From a checkpoint of a small transformer trained on Wikipedia: 15 layers.
MLP neurons of a small language model. Each row is named by its layer, matrix (gate and up: input weights; down: output weights) and neuron, and shows model dimensions 192-287. Each number is 500 + 25 x the weight over its row's rms, rounded and kept within 0 to 999. Numbers have three digits each. A neuron's up and down rows have the sign that makes its largest values positive.
After each neuron's rows, "fires after" lists the tokens most often just before its 100 highest values on Wikipedia text that the model never trained on; "fires on" lists the tokens most often at its 100 highest values on Wikipedia text that the model never trained on.

L11.gate191:518497506515471508506530534511483539468445523525492503513439490506460468554519514463461494498530477509534517512524517509531510503477480495525515479493487514511498512476537496515491464517510481518493480517491512490529529491475559449528499467523543514481487545514485465527550488492511531490
L11.up191:485451519527533500500503529496508502507520482453474521493473495535514514500531554509559490522477510489535444466517519496479464530518550503468527449445471461503535480565482476483484486489488521517461469511494536500524492477500521501524459463485485500491523452536492468493523518523500479471
L11.down191:481473472454492490474539492461470516503508478484507501497518429502479479521510443494496517485504454516536489505516503514504488485514455504465465485556525550516471508528451494491489477513466494474534526498513482476524488479520486555506532529487505478506534536432525514485528480542526490477
fires after: " ", " the", ":", " |", ",", " in"
fires on: " United", "200", "202", "201", "199"

L6.gate513:457478526507487548475527453504518481477533479510463492519456490539520524465541477514508471498509502527549519481477488498488461523502511534538445517481485505514510463548537504478506523502528513493479477473557492535433453513529500524546501481511482446440524505483489523523493500495500515487
L6.up513:520485517524540477461518525524522488498507490484517516537502473515536489460501488523469483544519512531528519523493514475514513458439491506548457483506483498485526464500500469512470487509495464483469513486493486504510475475500520491489522520514518487479542443509492493513502482512508494524
L6.down513:473484523478512498510533534524485528503528514510506562487544538465592471477501525515500527494453527536494487477478476488480487526491517497506470534475499543519498513439462495518478483505501515492472501496499475514476511531477516499471511442498488428540503480468545550459519493501450507490
fires after: " ", " |", "\n", "|", "1"
fires on: "-", " -", "0", " ", ";", "."

L11.gate463:458548482472480532493478526492499493527518510487490513515484498489519473486479489490494508492466511497487452485495515555483494519544497525492499513537464477487514509533496485502518474462479507548519513529456493485479484512481521541495440477486530532534506491483507511495520478490531479498
L11.up463:526479503527500528519508574475503510563543499479508451478538511493505533506539494498478491515522522524503506496501511499489533523499523483534517482523497485495476525474514496483484500491523476445515482477470525513484540501527503503502489476518513517497460465492493530499485516489461453513
L11.down463:482522498490494459512470499502480517523536565468507557493505535528470492527513518510522535470504482472468496503519525503531511559497555548488450466484518511481542510523517495515490493513527533487522486504478539515535490530493506528521516469520551485499529492458454512520473475491525521503
fires after: " \"", ".\n\n", " (", "\n\n"
fires on: "C", "L", "P", "G", "E", "B"

L6.gate62:490530488491464500509498495510510505476498473545498496514504474469520506465472464451506468467470464465479506511524476495500499468512523470496471495505530483479507451503473522535521495542455529489508511504518516469529490485504530505457515497506509515490478489520489472495515486580496477493
L6.up62:491533481491459519477478514515515518452457515515503486505485493504491549513492508478518504501499500505452468517499483485519520485492481483529529455469534499524507495490564506471505491544476502542539538494472460525502483466500494471496477468478459508473511508513495497446522505515481498511
L6.down62:496494515496479505524560513526457514501527530484495506434456524522456550536490476504513506471495474527506432438560520494501522492506488497491506547533488472463547462516506477512507511479466527498489464487483492492508510484464549518499475441498469500506481502487468501516504479471456471469
fires after: " ", " (", "–"
fires on: "198", "195", "197", "199", "200", "190"

L2.gate732:519509512523492469510468501491521484455502472510502502493520486481481516517500503488535483483485527522483515473481504474500501558505464467456499489483506524532552516495489500502496479521488450461519490480460503552489503528485540488487490441495475465499516495494500504490483479512477467521
L2.up732:462481482558543506538524515534467514499495512530493500488504485478497511508495538530493512472499454502511507505490501499515525495509472478497502525538530487493450474470508502484518499473504478525508534506479505495461494528439527460492506496503436496505481520530489479478528505482450469460
L2.down732:490495524495521502509520497507481490484521522486496501471480547470498519517533489531463520498534468492518503500497468486448535529530510501536468504562549514508494508448496534522516524490498516529531470526506509517492551487494533482459510489527470475487532485518504516494538474503506467525
fires after: " was", " (", " to"
fires on: " born", " began", "born", " started", " founded", " created"

L9.gate48:507433518493504487512468545516539487480560504516474453482487519529525485502536522502462536396463495517477473474487499515472523504507494495506483482487488514539486503495483505519503544500528538495505503471456516530529534521508483463493488491485490482561498481499504507481449480521477503506
L9.up48:496473506502501514512493517547548533475458532435510560511448505469479479451451484478495473531489452488515484490525519482533497489485509465497488454438530477469462523485490507498534524516517521461547528516538542433471525492502456494477501506535500454486481509469518505450504509486511508543
L9.down48:486490485478494491511530504535501525546531498515550498483512473505518465504534543515528477520503518511485521474538465472509502520511498497542491492506503485518488489490520470466511553499453483492496503549485502482489510543467523505529552497490511533490503518528483497494513511575510504508
fires after: " |", " ", ";", " University", "978", ":"
fires on: " ", "0", " of"

L11.gate83:535505536544489510509526454483468539487488487495498516506502542512463470503523522513495497467500510468533489523484496507477511492500445543503454499441530474466509501504497485513496512515425470475474486498519504494481501500518529495509468491523487497506552504498531554532473463521487521462
L11.up83:471520472494521501480516473502539485479503430551524521499482535538538525498486494571543517488489477520502519494467534502462516524494506483513490452518457499521436505489511473521495456459511480502497465506497543494489492494496488512471498495515507505467509492521488499536481498505483531488
L11.down83:493489526513464517495483492480527517488548475497497525453501496514526516494492508498558475515519494442459511474480510475490498468489455511487513517453512474501453494514502470501509470530498504527481545520447502524446506515524562494509504541490425517481434470465486527502492488491518504491
fires after: " |", "0", "1"
fires on: " ", ".", " |", " (", "–", " −"

L4.gate515:502457507559483511487485502498515471494508490553513523510437515535504469495487491530522539480528502507527468488464494475503545490492527519463511475502518482518532504449527474446526494504489485490509477496511509538503484474491499485569531489512503475497482489472478491464530455536487477502
L4.up515:521445522511489463518502444467509487503498514467495510516455539531499513512514521529505496553501488482497472510494538455502533483469495484511486518510508477487567500485513477515525485538530520490499515479468464490489491508472484536480503511542479514504510491522502509520463521470504493455
L4.down515:482523460484501506475486494546465481545484497553510493522519522482505540497510494496523508520489525485499496485499439521466505509552504489493483483486489466508515459540538490478483531526527476474490532471530485556522471560525516494498571453469517510495483533497490546492553465521489538516
fires after: "200", "202", "201", "199", "198"
fires on: " season", "6", "3", "4", "7", "2"

L6.gate76:522519468490496544492446491522481499512506508518498470494464507488503529499448489478463487545478483478483527445522494531472508481467551513491494490532531524481512531500498477486469517509529492491459530545484494512502505440515522471486496515510478466522491549511496474521498472516536508533
L6.up76:497500457518519455489493493500503516484519495528479501528489486484505505486501551513495520504500492488462506554506490479496498503515479516515518512464514489512510478499472515529506517531486498514511443505521466485511520519522462529472491490519490502500482518523477509474465506531498511503
L6.down76:526537457497508457512495509490426481519483473548559491487493504442471491490502470513480474460502498476489498490501451506470516507504476465506484519509507544466485479511516491494518477497514542469515506532526492471518481513519492532482487483519523480484476513452468499552494508501484529473
fires after: " ", " (", "==="
fires on: "200", "201", "202", "100"

L6.gate149:494485441503534468496449456510483510492510525521526493492480539531531473523413480510501430475482504465497508489492521541465470496502488497524514488492470451514489516549482494485494446483478479481479480518500508546490509480510468479512507516527542490501460474532480497501476487541491539528
L6.up149:471500535509474510519504523463488494494555515480506542514496497464492493511491504489535513506472512524468529476499520479497477492491518463528516459537506553499482495479500535528458498485524509447446484529509501467463530521526512503486487490471515507484509513524528494498516534491495512505
L6.down149:515498498535477465476507521465510520470452509504528539473463505530489504502475516506461491441468538467506479518477554494508494507474498502527551439501504486499524552471504449512483504496526528512507496457539558476505512537448496495542525527486489504484471475479483481485513483533487495507
fires after: " |"
fires on: " ", " —", " -"

L11.gate509:535494517434476511519468495488498512527523441508475515482487465504528490518525428540482483463562500496513476467529516518489516516525461512505474475542492488501495493488501528493492532552529489465488508513522497505473483510512533494509521477544518554518479501508448515521520532536505518487
L11.up509:550527476411487503491493495500495523513509533501528470512500522543518489526491481481484476498524480542550503505523497520520530471500517500489508493554477484455490510429487472479488533489488514482485510514531485520499483450470524482510492517521558533513480484482470504504543489495496522490
L11.down509:496533436510545476511494482520517532519502525516487501516535459542524515501483484496535454473494514531511525496524483484496513499502494486506532532488441499512512522475490458489543532491512482482488508487466478490509435551476511503501465481522489489515474501487507519551473484478466519532
fires after: ",", " than", " over", " of", " November"
fires on: " ", " $", "0", "8"

L9.gate509:513497457511505472506531530490480467491466546465483474473497475483471477476490530457521508476491558493492494494524535514499460499500496494506515549481508489482536467472494512532500491521545492520518502483508514540498507564496446486446445461517514506565529478491466507486499490513457486493
L9.up509:523506504517518489501500529484519496533524523523536540498491494454549508465477558529514485579464494455545481482517491446541490497439524513473475502515496434489538518467484467481484488504461490518533555498531502522478487517510480491507479491534528499471474482453512511485503504498501508491
L9.down509:503491429527488507523448496449478515517501493480509484479500492507510525530487512551490517485504485504489503514483510503505516525499482555436470474486516520499483533499512478431490518489457511499476474514510486461520487477488474487519549510483455531501484480482452454531483548494489532512
fires after: " ", " (", "–"
fires on: "199", "200", "198", "197", "196", "201"

L6.gate521:488509510469491487510449491506459529498489520509474466521486560530551518509494499509493535515519497530485498519539506520499494479547515518494504511498482516478541518473586508487483480526463511488519521478497508471498499503483517527473549501510495512475516491502488532504502501488519501506
L6.up521:496498488486533539481469480521506464481483517456493528499510532486470536506491498495531539517450465529520479582503472471513498490510529476477498479456500483499460470477553520498509506476519485469536524511441514517509484506502513500514510487495473497552441475497437483495497496460486479527
L6.down521:503545507493488483503462546480463514475536480465491501479481502488505494549472520514494480527551502513518525530501511507512479482556470519522443516458495532495551488532498500470482507528485473482476522513499526480480517472481530542485500464489489510537548511503523529515505501517510520529
fires after: ".\n\n", "\n\n", " (", "\n", "==\n", " \""
fires on: "K", "W", "T", "G", "-K", "H"

L6.gate415:514526529481505474544484497496493512477507502526504502515478518527515517490470510473493524496486502489509576552453536521471504504460498486516486507507482529481520478540514483478494474518494503496517529472497550493507511516504486494498511523492448472465474468508474504474447487528520504545
L6.up415:518482533500480492480491482497510480522489501524507501480528540515536504483503519505519511513511494463498513567478468549466470483453482509541478512520456553511505494480482513489484489506541525499491469461476488513512519473503477512520537473477454497486503440472499473462505489515499490530
L6.down415:500535521538508486459499497494516533476491497456496482471507486513514495500468514468509486530500526523490476529498494546443543493519482526483511492503499429441490493514476491500501481539484489520514511483506510516515487515504502503513525506473501493482495489533472457502485534516486475518
fires after: " ", "0", " |", " .", " \""
fires on: " |", "7", "4", "5", " "

L3.gate595:481490501506512504483494534491517537469495506486492528453527487518545522538540489489519500466523509538471499496480483490469444449498498498512501534471494518490527498466491541528487559528523535468480492480516523519483509510474543502509487467499473502511536527526516519507546483479474491476
L3.up595:495510494468527493498453501480542525526482513493525537466475490492495525519513455467477488509499469526472505500518490521478430476529535534536493526494507470496492505481540566534511520512488514461494478500543507485508513475448520482492492509519515505538535554510496504478503506486465511495
L3.down595:485529540474543476505511479527477497517489509506515489515476455528519502506503532514506465556518488471481515510539498520534531511497493502496445503502474458486475494536488496537514491455451545460462546474516520519487518495472479505469514504505525488501493517474497503503483499520546533485
fires after: " ", " and", " (", " with"
fires on: "1", "4", "2", " two", "3", " one"

L6.gate561:477474465541525489486528514474492549499489522505530531585496513519511539505485479483526491527465464468503493486491485529474486491498488527512481488467514495499478540477495490509510506523519552498507465556503493514467472547481510460502474498497512519480508513459509493527489475509484515512
L6.up561:528500497529510517471529484512466486524497478499532515512480519491449485500491494507470502479516506507504537464493549524528530486522494514551468506482505519496501549489456516480495484476481511535470454550460518480513464445496470552557476465495506436534501520458507503494471497519472536479
L6.down561:540508486489458505457510503483484478454502509459519505501522563520507492468460504546504537459468519500519543539501451456511481529487490471496452512463521516511512470503445483472488473502532508519510519523494509459513526539471534526483490495525522501485468499574531489493525508462501509489
fires after: "201", "200", "199", "202", "196"
fires on: "4", "8", "5", "9", "1", "7"

L8.gate699:499495479489467493498503489476493466484494513526537465508489497451524494531527513546529484515558462521521534500455471472510484507552524494472500495515512470518498494500495474526519499461512528490487502540503517493466469484510489463534494540520493544506487494486503491524502492493488525475
L8.up699:507538507534484477487495570529526497547506512534476507524477500476494486539451462502484496486472503509488555515460521445503453514512524513488539453515507509532465513513482539495521493460511502475483495489517514493499510471534478444519554503497492531512477469522484497504483522484507482503
L8.down699:477455540511501558488476437455466494551498467518509459504475523525493518505498499493524513517515534497559469527534531532468495483489501517474470511463515493525512516489520438539515508504546477454496533469532523529516443508504541526487473507509474522535470477521498527527514524501496517525
fires after: " is", " =\n\n", " an", ")", " a", " M"
fires on: " a", " is", " American", " an", "American", "ys"

L9.gate344:512540522551515474449501454517506500482524508508469527501516508515518530476493500530490475500454466465461510496488481534491501530505465491529487501520515485486522493494528512532492487497461533493541513473488467508491475526501543499530457529528554475480472513502497522481532518491499523485
L9.up344:499511486511481503484490520465528562512511512503484481482467477514481491465508483480503478527481502497520509531524497505493494498484527519484509473530482520516514480486508460577498497541467494457488489516495516511503492501521529510550470498466511489480558528519506472485488447494524526470
L9.down344:500463487497556489482519510554481534507503523508510483507505516481460501494469507494494509502482515487538499464500512519496520531484471495517535441469498527480504507451489502530518537508508519505523506478501526486502535526551517461468483497528493478519497523524481505535483460502485499510
fires after: " |", " the", "|", " of"
fires on: " "

L2.gate515:539521462510487540481520484505492445503478501526513485517508516485500510480504488496491526438492474473481484504495489523509447503515533476481540524516480503467504489467498534513488507498543471520551497490454517445522488485483461541456494510521525536500541520504514482499504532510487490515
L2.up515:484503490514495565493493485521457484472498511482509489487481491484459490456451479536502520512465503510524458469517507549470510501533480457520502495529514469488511516497527536517526478525480498491465510490447495511515475493520517480523528542539506512507487513495512511515478503567477476477
L2.down515:518486536495498519540496485484471523498536523541463495496516539492511524481476506485483479484527500520490495519486468506507495501452442537499501471496483482509550513522508484466526478536535515463468492554449463519519480500490490508519473496467492496510494475549496519536506522499487505472
fires after: " ", ",", " May"
fires on: " ", "197", "198", "195", "200", "7"

L8.gate695:477491483478525509496507466477513485518459475539478457521549471504525484558501509486540522473497484452467518496514512501497485509490512543502528456512478579539478533513506502467461516486483471476492521516446521484506479527510520494515510489519512456484489526511521517482519479496481489499
L8.up695:506492555501524527500530528508483472441559528501483530503522507538466474511478531485477499479502481495498499545550501509507478501539522478462526493473474484474499508499494483471550477497535519557499487480527471489531516516484495487466499479539481499517530448480511502541472488524502463493
L8.down695:503522474531506501484490422500537488485501486500505496490497493485520506500515475506520488489554512498475513497455481519488535499516489492499518522489482541514484476494503533565468519506528529505511522507539496524530474501518564517564531495516473493493564454440496538498542506490492501496
fires after: " ", "–", "-", " ("
fires on: "202", "201", "199", " to", "."

L8.gate245:503510533470549473497502567476549511537502483445491501481475508569484534494517486490472526494480488523480473492492502483502501485521500504502530472502480524532500477525481474531545486500496489516487485479500498497520494477536501514522479506458467479507506526470480488523537492508482522481
L8.up245:494503461483537501484520538503513504478523488488480500495523496481505525520504530543477504510480502524466472497535504496457523569533498492486484490481466566537509498531494478498495494518480494477489496516492475505524478511505476522493482549514481541486495488533488502484457497502497553479
L8.down245:497496489543519511489483527497498469543526494512510487505516538455528519512501502480534518480529498498490530518527533508512462498540510478534529503548487501532514519499538509520539507518581490454542449482497522516483487537476439514525474470500500474483491482562555497473495506502546454518
fires after: "1", ".", "0", "2"
fires on: ".", "5", "4"

L9.gate631:493451505499536518513492506487479478512433528520469502439527495508547508501477504538510485490446511490484539567488510440498481460551505478468538477519495511529513456515513527541526505511465506499521500504526461485546499489506506486486456485530491456500490479506484497564502501475513501486
L9.up631:497464472494486514507529473478458486522441493523488494491485491569507454481521512538554487482453531510484480526525483494485531463520496488506514466565480486496482447465482480528521486544445485478512467487522493512551480522501462525501501501495501474499520519469492496535497514509532479453
L9.down631:521480513474536483548495491509541470497511469511522472521480511461498519498510518490491535541492498520467496467484468487537536513446517484542445526487511463556495524486505530503459497471500518528541502505465519466525534454510492467479499493534506505462516476517477490526515508484486511466
fires after: " as", " is", " |", " \"", " was", " As"
fires on: " a", " ", "a", " an"

L8.gate654:482510530541500526551489462508539500504493494531526517521449498504477504508471488472501541456507452500549544515519487491509492490512492500512483523523470474475473526528498505489480536516550510541558472487489518474552492507509522461535482488456512500524491538534492461458506479499502475515
L8.up654:521528526485483515525505508505534488506500471490459518490483476479518481478475499512500530497542497473548518519493505474462468463522481476525517501516567486467540471527542491565490493488463513456493492425495514487490532501479477496516482523469539492459524515496498534483503502528481464469
L8.down654:512523499445463528477528513512496489505467514521541490529498472500530474503528485495514474491525467496517507433488511521500463485487503489464525506490495455525550489458491527522459521527506483491528504492519521433468498522503525531508505490515498484508567500529436487471508524535503556486
fires after: " ", " |", " Nas"
fires on: " ", " |", "r", " example"

L11.gate668:561482476489496513516450510515477515516514540506473475483481499531494494537511461412537474474506525519497505537505504481477485536493509498493524496530476514521540527509459499508511463519448518491476507508461501496498526474505526486465476532472535529511543485493501505536500513474500465478
L11.up668:548486512468484510505494462497534514523471536491534469493449469503521517519535516507516484479535506453496504524506529490472559524488509488509496521515477522482547519547521513484462488528501550531520513502498522500459505503480517499489475491485484503490522481470525533444485512526504524515
L11.down668:531501533490526518519530498495521484505503511517518484486551517522536520505497510472504475477501527483474539576540524499512463521462467478522516509508516476535474457464463510508489494538479491514525518505531509501503465530504533496466469480512489488524495454506508491503492489504485488467
fires after: ",", " ", " .", "-", "430"
fires on: "7", "6", "8", "0", "9"

L5.gate642:466516517517508486511515463456508473489508533499477478461485518534534509488517486517483502548488515518503466520517500497532530514477452491499483518462499450535468491494533513517540511465474471510495482515472461490518506490464508515505530508546531497477478474495489521479506469493431482484
L5.up642:477464498518510492513489450483496514499401533467523492497482567527512514502463489481494484502493484512520490534491500504480533481490509479481492483499515468524498481503527552487503502460462539509518534507500489494509521465453466516467500523507506483486473491504497521481524467500481452496
L5.down642:516525497540490523465501523558502521481502498515507515505477543489521528527506470482516527512491470471528526523498490470499529475532510463518538526453512526476515478450482494469528501529536527513490504515544475576461503488485496461512511509461498529493493516541493504487486480519498534456
fires after: " ", " F", "-", "=", " o"
fires on: "12", "13", "CC", "RC", "gl"

L8.gate692:504457508461471472566532518464504464523446494458520486479504474512455531494502463473485538467468506504464526510507516461454527486528500510515498504480468494472481511513488523493462469541505531502513489522512534532515488458534534487484503487476489507518461484525491457555431519517498497467
L8.up692:505491530536528525495509459510469515494521519527492499509502513480524513482468533504476489491497490508551463503468523501489493463533477515528509481520532522523517510486506480490490473504493514524547503464470506500491533514462514500483459513492553553481547471471533497477500486448457493504
L8.down692:513518458480522444468500489498525495520497488497461489501519484526452428478492472462489478543502547474484481507487520521459494502460496491484470535509473494495485495493496497509503524479523512478501540492551509494502455476486518500502492493480469489461466536495475518537495461513460456510
fires after: " ", ";", " |", ",", " (", "–"
fires on: " ", "1", "0", "m", "2", "5"

L3.gate179:486482484494514538460505485504487476538531501521482494511489561534504521532490477480506430477483449520527476506533485503463465511490483506469512535453507479521509505464452483493469495485446481549517485476442534512506477489483530507485457518523491473439509524487495456527560513487493543531
L3.up179:483501481490491520483554528446468485473514525499490556510504511485512530472536483509465476467475497490455519495482452509516511478478540528516496447500492498462509516505486510515476508498478529523456530511488445523500470517495508537498559488488456514520485484467459497463507524512472459512
L3.down179:558520487479512497516507479494495503503496482505510511494494520502479519515476476477525496522501482518530503519511508475559474561471478504508503488469512524520493486462466557492491475494493482522475498527493527481513488499511515493534486532586511462521498466459442451489511501516473448499
fires after: " ", " (", " M", "M"
fires on: "197", "im", "aged", "en", "195", "193"

L4.gate726:523530507462506488573517492458517479491499513545497468502458498440489501437506483499500521510494461502504461475489491523511497530475483510456517519492472454476545536508470480509469532485471540502494477510544509509537466495504480452511546481475525520479481508504517495433476541423518497500
L4.up726:523528471556505537470498463506513462522511506507528480489511454530496465522522500523542472502506467488466537518522523523508474487501492483540501467536525497495474497524480543523498473469461507546553489489502502469481519481508486527514510484533471521501500536479474511560533508505507511504
L4.down726:517508454482537489484522501477505474515466519533523520521508493563522492461476476455510494493498520530492479488507477540476532515496460483490513513499516503495484481554520476496506482465470514520502457510512502511507532501506472525508513523508455518530499528519504450508503554428467510495
fires after: " United", " an", " Azerbai", " a", " the", " =\n\n"
fires on: " States", " American", "j", " British", " Brazilian", " German"

L9.gate571:466527492545460506506496513541457553481503477527519514487482522566502500475459483488480498505514459463478512476429477522505551501508515478477500449535512500497502494516458505526534516487507491519516523557453509493485513497528518530539494517512499521539506491506545488480485512441512497521
L9.up571:505476481525531513487488495487512518478512488455507528514564489519517498513487457516456512525517480481479471492525493503527507490528474481491494473443494551488548478554478482514490493493517564488476478500507531496534516500496491501516496468517471501485491458514519551450533503506475494494
L9.down571:512507472475505498513542532451484507494489478483497520530489490488497485497539495508482467520502483436495485541512509490520454491519473490530535480480520472480494522494445439517491471491516472552463437516503505475469531505527494510499464509480473535504489505424502472490503474531500484506
fires after: " "
fires on: "200", "end", "199"

L6.gate114:480463467501497489486481465529479479530513463509488535495488495474517511503496458546489562494505474443511530520504486504533480460509484533487489494472517477472487563519491469498498498508522469538497519499473547494489484506495488497486510472499480502526471519537524534505488490476491536504
L6.up114:501478472487477552538520505509511511503477497541467528511506492525502511501523468482488506501459529514497480486494552470484494507482468472528508499513513535573474477526523513526500483568517449520483551537491517487495509509473485511509467477485500493509468513489505543529499545503447510518
L6.down114:471478482493492544496552542467542503498526462512489533455503548524465518494473443510492538504467512474511521533464499532462510494485494488483521519516464539496514484524441544494481490473489524474432498498463555509561503472496510504472463498514514470485505529522521490473544470515517463493
fires after: " No", " R", "1", "0", " M", " T"
fires on: ".", " |", " ="

L6.gate427:495466519508511501498529521501471549479536547506508499510486504509481487508549537506474513518502514548495498474512469480529488492479501479489502510499467495527467517504477475488473484510471525474501461504496511481487529530480525502519470475506495461539550505511512474473521523528527497496
L6.up427:469521519435509469517516556498519526484467534478461462514459541517468499511472481496483498510487487474548474491492578514477514499528488487506456505526524524511473530485491487496538509528542499520504555460523506493479519518513483479530491543481538523506488507475477451479495530510489487492
L6.down427:502524461485524491494468530517499484497511496551506494526458504539486456521490474494477544536526507492492495511506462490488486528513481504486479509485492465470519490524447491484483494487511511508496456482514488477504502460475566484531523489507473551481487481496512526537511535500506499503
fires after: " |", ";", " "
fires on: " ", " |", "–", "."

L5.gate609:437480497476541537495478531488496489485484498475482533514494478511535507478466530510511487472492532523474508455506447534487483499496468523542512460507484501509512494486483499513497512469479500536520452455477485480544460510521494525481443506499490455491481530486520508501476538544513504480
L5.up609:466454522486519537483497504459513527532490408483546539494534481503518509507484498450567500526471496549474484486520494489496504547493528544521516511469523469520537498485496505503499481482484446481464475484500461504522500521499463519517549492521477502483508474474519494441484503502472495522
L5.down609:498482502494513508537467474474503468454499472488441454493498496456509509517488522533432493527524553502523459480492517491508536499505524496496526476505494534449484513496446509475513498489522499500484519489476469535481537464480510508503518479473502487516499557442516513496556503509543485470
fires after: " ", " (", " |", " Z", " (−", " of"
fires on: "0", " ", "1", " |", "ion", "3"

L6.gate407:535469526474508513521454475471467535503483463527521494491508508502504479519504522501474488527493449503494486481544517497454446489442501460442513497509470491500519539486501514512493499471494492483487465477544514503475496490541506510443503518534477436516500464498502493467535465483481487527
L6.up407:467517534480486493540506509488524522502484535495510517496464505475483482494517471497492534482488456512487510500500513533449464488527505512518477479493522524538510493500469477482495488507497513473467483563501518514518492521463449511501495490497442470490490480522521452501532506498450487484
L6.down407:510472513544504495517514524481498494515479461467526472510451500514463539498450452517547476512463514531498532468501524512496525518501496514455494468503460534466451531475497537499471532493518466466491520488487489518520516525484503501504525494483511498493511496579511498479500495494507503479
fires after: "1", "2", " |", "4", ":", "0"
fires on: "–", "-", " The", ",", "."

L8.gate134:563510510516448507462467495519494482492467503516516456456546492447527515516481496496525492479498472515581490509524462506490509513510490497479487483487454530495505502552510508468490447518472430500554490473496507475504514478498479466495512482481490519459533491496535534503501478453491491491
L8.up134:507473500502533460502519506503480472518480536480528546454514476483494549537540501471496469478452503519490482502510470481491498498511495529526494487454473507463482525536542526494506490524541519516457525509500478512492490532487518472523457489521517503513492528489536500505508490493493488475
L8.down134:488501489495462520487507517485548539497491460498520527483495521475473489518488484497490513548517477514568495450478505457487467522489502496477499519515498524484489484502468474463490493426457497553525499495464458500472509495464472497460475492495481513464487482494521556535465527490511511514
fires after: " (", " was", " No"
fires on: ".", "born", " born", " Sir"

L4.gate31:497506524480495491538477470502527484537521484523496516531485437511518562514496440510571529507499534510493488500535480481503466525495486467514524504524481494536481489494493480530481528515462476449481545512484482524472561502467475548510486477464504528517502497474503532477526500496513489543
L4.up31:511500506509487501478550531480514508508515531427516470520491528472462449505480517486469495467491492471503530552499521489504520537494458477509470481497496484456492477486521481489521472516541525555554499489478513474479461504530519449503521488511504535519462480482484517530485486478498496479
L4.down31:493500491466500526517512501518506506525510476526482509488523481514504530528477465512537517526527514504497512520509456525472449505505472511477514482486475456504474447476447514496498535499481459449494515511483493518519520477452512532492501475498515508485507516520507495494477516525503492529
fires after: ",", " "
fires on: "9", "7", "8", "0", "6", "4"

L3.gate78:456517490500496498491529523481528499564513518484530508505486501541504518548474483476511495533510499530524522479496503494475510497479527514485472494458479499548459459473447496514462500511521461512474475522517517509506477467498528509492506502529533509449527509476435513472423484542487512480
L3.up78:468494521496481509475522463502496458522484509466519457520463506479500484502490493509516478511525480471528508537499517545503520466501493521467494529489490525514494514489502477489475524515535461477506490518498499504498496466498528511498479526507463533510520482506484501527524494509431486497
L3.down78:581530539471535476489498493526516532494522498490494510451522538494509504538513490477502486524507534479498550461511526508522515512537478577467466528559499491506521485560537532461479510498476508546556503532559525487486497532496502487499502492526528514476529505503483470518529503508468494515
fires after: "200", "201", "197", "198", "199"
fires on: "2", "5", "6", "3", "4", "7"